config.toml
n_head = 6
n_kv_head = 2
vocab_size = 2048
qk_norm = false
tie_embeddings = true
parallel_block = false
optimizer = "muon_variant"
seq_len = 512
MLP neurons of a small language model. Each row is named by its layer, matrix (gate and up: input weights) and neuron, and shows model dimensions 32-159. Each number is 500 + 40 x the weight over its row's rms, rounded and kept within 0 to 999. Numbers have three digits each. A neuron's up and down rows have the sign that makes its largest values positive.
Before each neuron's rows, "fires after" lists the tokens most often just before its 100 highest values on Wikipedia text that the model never trained on. A number after a token or word is its count.

fires after: " h" 19, "i" 14, " mon" 12, " pre" 7, "o" 5, " de" 4
L7.gate129:518543546495466473529476515412487481527447425524557512499486434533551492457449504458479440486482495482490475559472463465540549485497526526457508478452498513525465480509527554481578576480505574564485498451500491470480440480486549468490411544538468501542497505529586556510542533558601518523440443463472452481421504440524495468482494489501438443428385513525534451525564531590534521482414
L7.up129:511511497422540435509459508498519489477407461530462453508498482563570574460566469421508458488418495504517506531474529513462461518451507513559501498477498492487450519529493541491490459509511541514512525473561598431536427549498493437441520573535422536552526539464499563534542532515458467521480500560535551517491478496490491465443457499431474439424486537563475517520480557508550486499485

fires after: "\n" 48, " c" 16, " C" 8, "C" 4
L4.gate35:508502482555459455464454468505636487474482539515522495538531538531406501510462500503492561444448532510485447518528499449435474486471536481617529431441486469511443449479495458502547490481524510547587526523480509501538490464568457447510558447471500495540455558521476492552475461531500477567552523418587525527519486536459505513575470535502458522543449489494530530478529576428502512506480
L4.up35:496522497471489488498485538496506476558467487502501518446445481496456417483609466475484528500511492531454495452458434521536568453420462416481518580432520524533428462555444516528530552506507467579579518462447538469541509497568494557451478512496525444497560506522569505492447492444493484562415532510398456427518511533460540455588531467571565483526439531521559484549534531509490524540520

fires after: " mon" 16, " del" 15, " al" 9, " de" 6, " det" 6
L6.gate384:522555441455528468522494472508500507521479508518498499505524485610568571488490510520521515508419530476555577460537542530485528512467536474555451552518509523504457537549512500462553518512536495500472470430476465558553433446493512449512599528453518565499548501526525548448455609506480531484474472563533540446550468472537550504530464450454489510507428541449483478487468500538529489474595
L6.up384:586594515373531452464521423488538532545507544604522517495507458520520516459498522493495482530474507525517519493500508489497537487520541485460499470511476496477497462494502483517565493532453572509523411501480506537513477467527498449536499545512492551503540492523538461506482540472481509523484496591521481489433504485462512444460499461490499381465467528469545448532593473520577552495493

fires after: "." 43, "h" 8, " s" 7, "|---|---|---|---" 6, " h" 4, " in" 4
L6.gate162:533534582514463547532509409432562537502462496539450433507480539484490452514500556510497430513494563494519526445538583512489538523468460507475433541465518523472508458521485496499535500508448460510534504504541548550509433505416487518594496533456576475508529447468508436455474512461511473453534467447504451488555443443565468556427507432469549532540574523493525512478539490561535481522536
L6.up162:558515539514509596504477523513513495482447494505531473484498472531458504463534474500496604477515470501420510513444492446502474541484518475498467536559492541527570522554411555517469515467507472486484518513478462481473509489479460468524535519479516458510529475473473554426476485574501531557540565509488470493522482475516509527525486485500465526500420520510486573472502459546497469529487

fires after: " h" 27, " H" 7, "em" 7, " f" 5, " g" 4
L10.gate35:469497489477551449434496550541615494489552573476480437499553500527539512540463573502476476499542524490527462493508499465444459447547489518483507479516472475553521447511431534432494454501533488473472527527564485557508475528461462508481544493502552454442475546456484514509516525373533462491499493537467502487459531548520448492497492430425547537506487508390515441501503448535535481477490
L10.up35:473486436458498406413555476495516552542512535521490520495491547555486523497425521541392481537536553467459453502449513539475455508501491494491549487545535570565503494503537463441456571540515544513525486456516473537446468510474467466477491537495510401515474527514466524479513572457500487590461504514561476492566557560488503533548533459451496459512523525470459466477481503549550447535489

fires after: " In" 18, " E" 12, " B" 12, "–" 9, "ly" 8
L3.gate79:505510567534482617475529517415478464487446510498516472492427444521473476521435483528473526475501518527504507569474451527535532491491518505529522470414476475484467507466530510500592543477469518512562493466461547577495529488545503499520518514496560523526523507448461471532472543485529543517486545562535547495476533509584506459533562551581428498586520536536494540475560560525507463544512
L3.up79:431444604495477516530497548495503480521447442385521487559513503463444496521468510425435473521493539547553430574551474563495491525464471434613532500497498517500434474444511517506597462468488456482561523500537542513533509526548477519517483513492509464558489502534459482502523482488455501521422523521558509466546545476583488457514561397466491500536485493506479490469477528532511527531490

fires after: "C" 11, " G" 10, " b" 9, " W" 9, " m" 9, " c" 7
L3.gate299:492481513475458489535463459473551453522507487510478510538484416521554417507512473493479491518450559501458434601462512508497499433498518502477491487440457483457491479566482506458536594532499516582547485405469454532519482505498469468535456485512502491483494574580449439486574462517465535561578520494521463481470529474493479472488523437538496511527521513438501480468500494553526428540550
L3.up299:561479459434416504478545471509531487519524505507494462463503512473493490502520518486476472482420505500469533590420530550474531540440491450542529473497448486440441499488509536489519531508569521523517451426428447562451459492506472495425528487475557558506496524501485471524478453545449503545522605496497508478492516527473567524475467425561530500488438510508447564532551399565480427521506

fires after: " h" 23, " H" 11, " n" 7, " F" 6, " L" 5, " p" 4
L3.gate250:574539605576501485528544529499492514436596469463474513482471530487467438526491566467530509518460457516468496438555499516485520555450543481528499514512523440494466549569454445566510418519497529513474497455425471488423557472444465437493518515428517455439493477404531520524538527416531479580533458546453466519534546461445433502473530508495487477535494602469531497537495463403502519422432
L3.up250:588494515435499500505529511468527568458534466564440512464505459536464481456459513448502465549444477470512525504510503493550485509512482480448549524460497391475501583570458487511469503537448549550516466452449488436490491500446480449530480509458476412510517420434542462544481456523518509532572523542470467512535530495440547527510506476462545477521443445442539515496533478503453496479497

fires after: " (" 13, " Pre" 9, " c" 9, " S" 8, " C" 7, " sub" 6
L6.gate143:471521490482462503511473488566431497532472469549565518438562489545529504528424424498445545512496478442490465471509516543486499450504591443460469428522497451439508500498536441544473494531500520581486514488496570490494523500554423499533500475550538490500549432507498487483513492421549535468489452532569559598526459476485474573475468453530492571477444422459436545532568467470531470482473
L6.up143:497462448518483529497532515533450500567513550561505484447492480503483489478496514524501557484460507470473575473471435438462531464469390442467510511521486441503460516485498497521542501510548478548465502475561472409431483502483496499447454494519539569490570463535577555428413538448504499534513461517458475521506538550525518492434499493466467518444543517504437460516487467477510516511482

fires after: " |" 41, " h" 12, "ound" 6
L3.gate193:600563510464512468514514478467580511547528533494523546482466564519507570500549479428446470521509573517445533476459500527559508517476545553454575483451578496477543543451527505539546442504495563519515507486475534492483500476498460504465538543486459522515507455498483596527468452463482562510467500538490462485443575536494502453541435479472404570467441489425564457530499531549533436516488
L3.up193:527479479441476542485502528460537532499512416474563508535480543519522452499487489507491516550506550483505483440448508464525474526462510543436514480535486425505527536490432573521537492484497494474495477470434581476514503463515432452494499503550526409462544440460443500441482473441506488526506576482531447462486503582482498484503396466493430518474457484469492562442511498551638448547457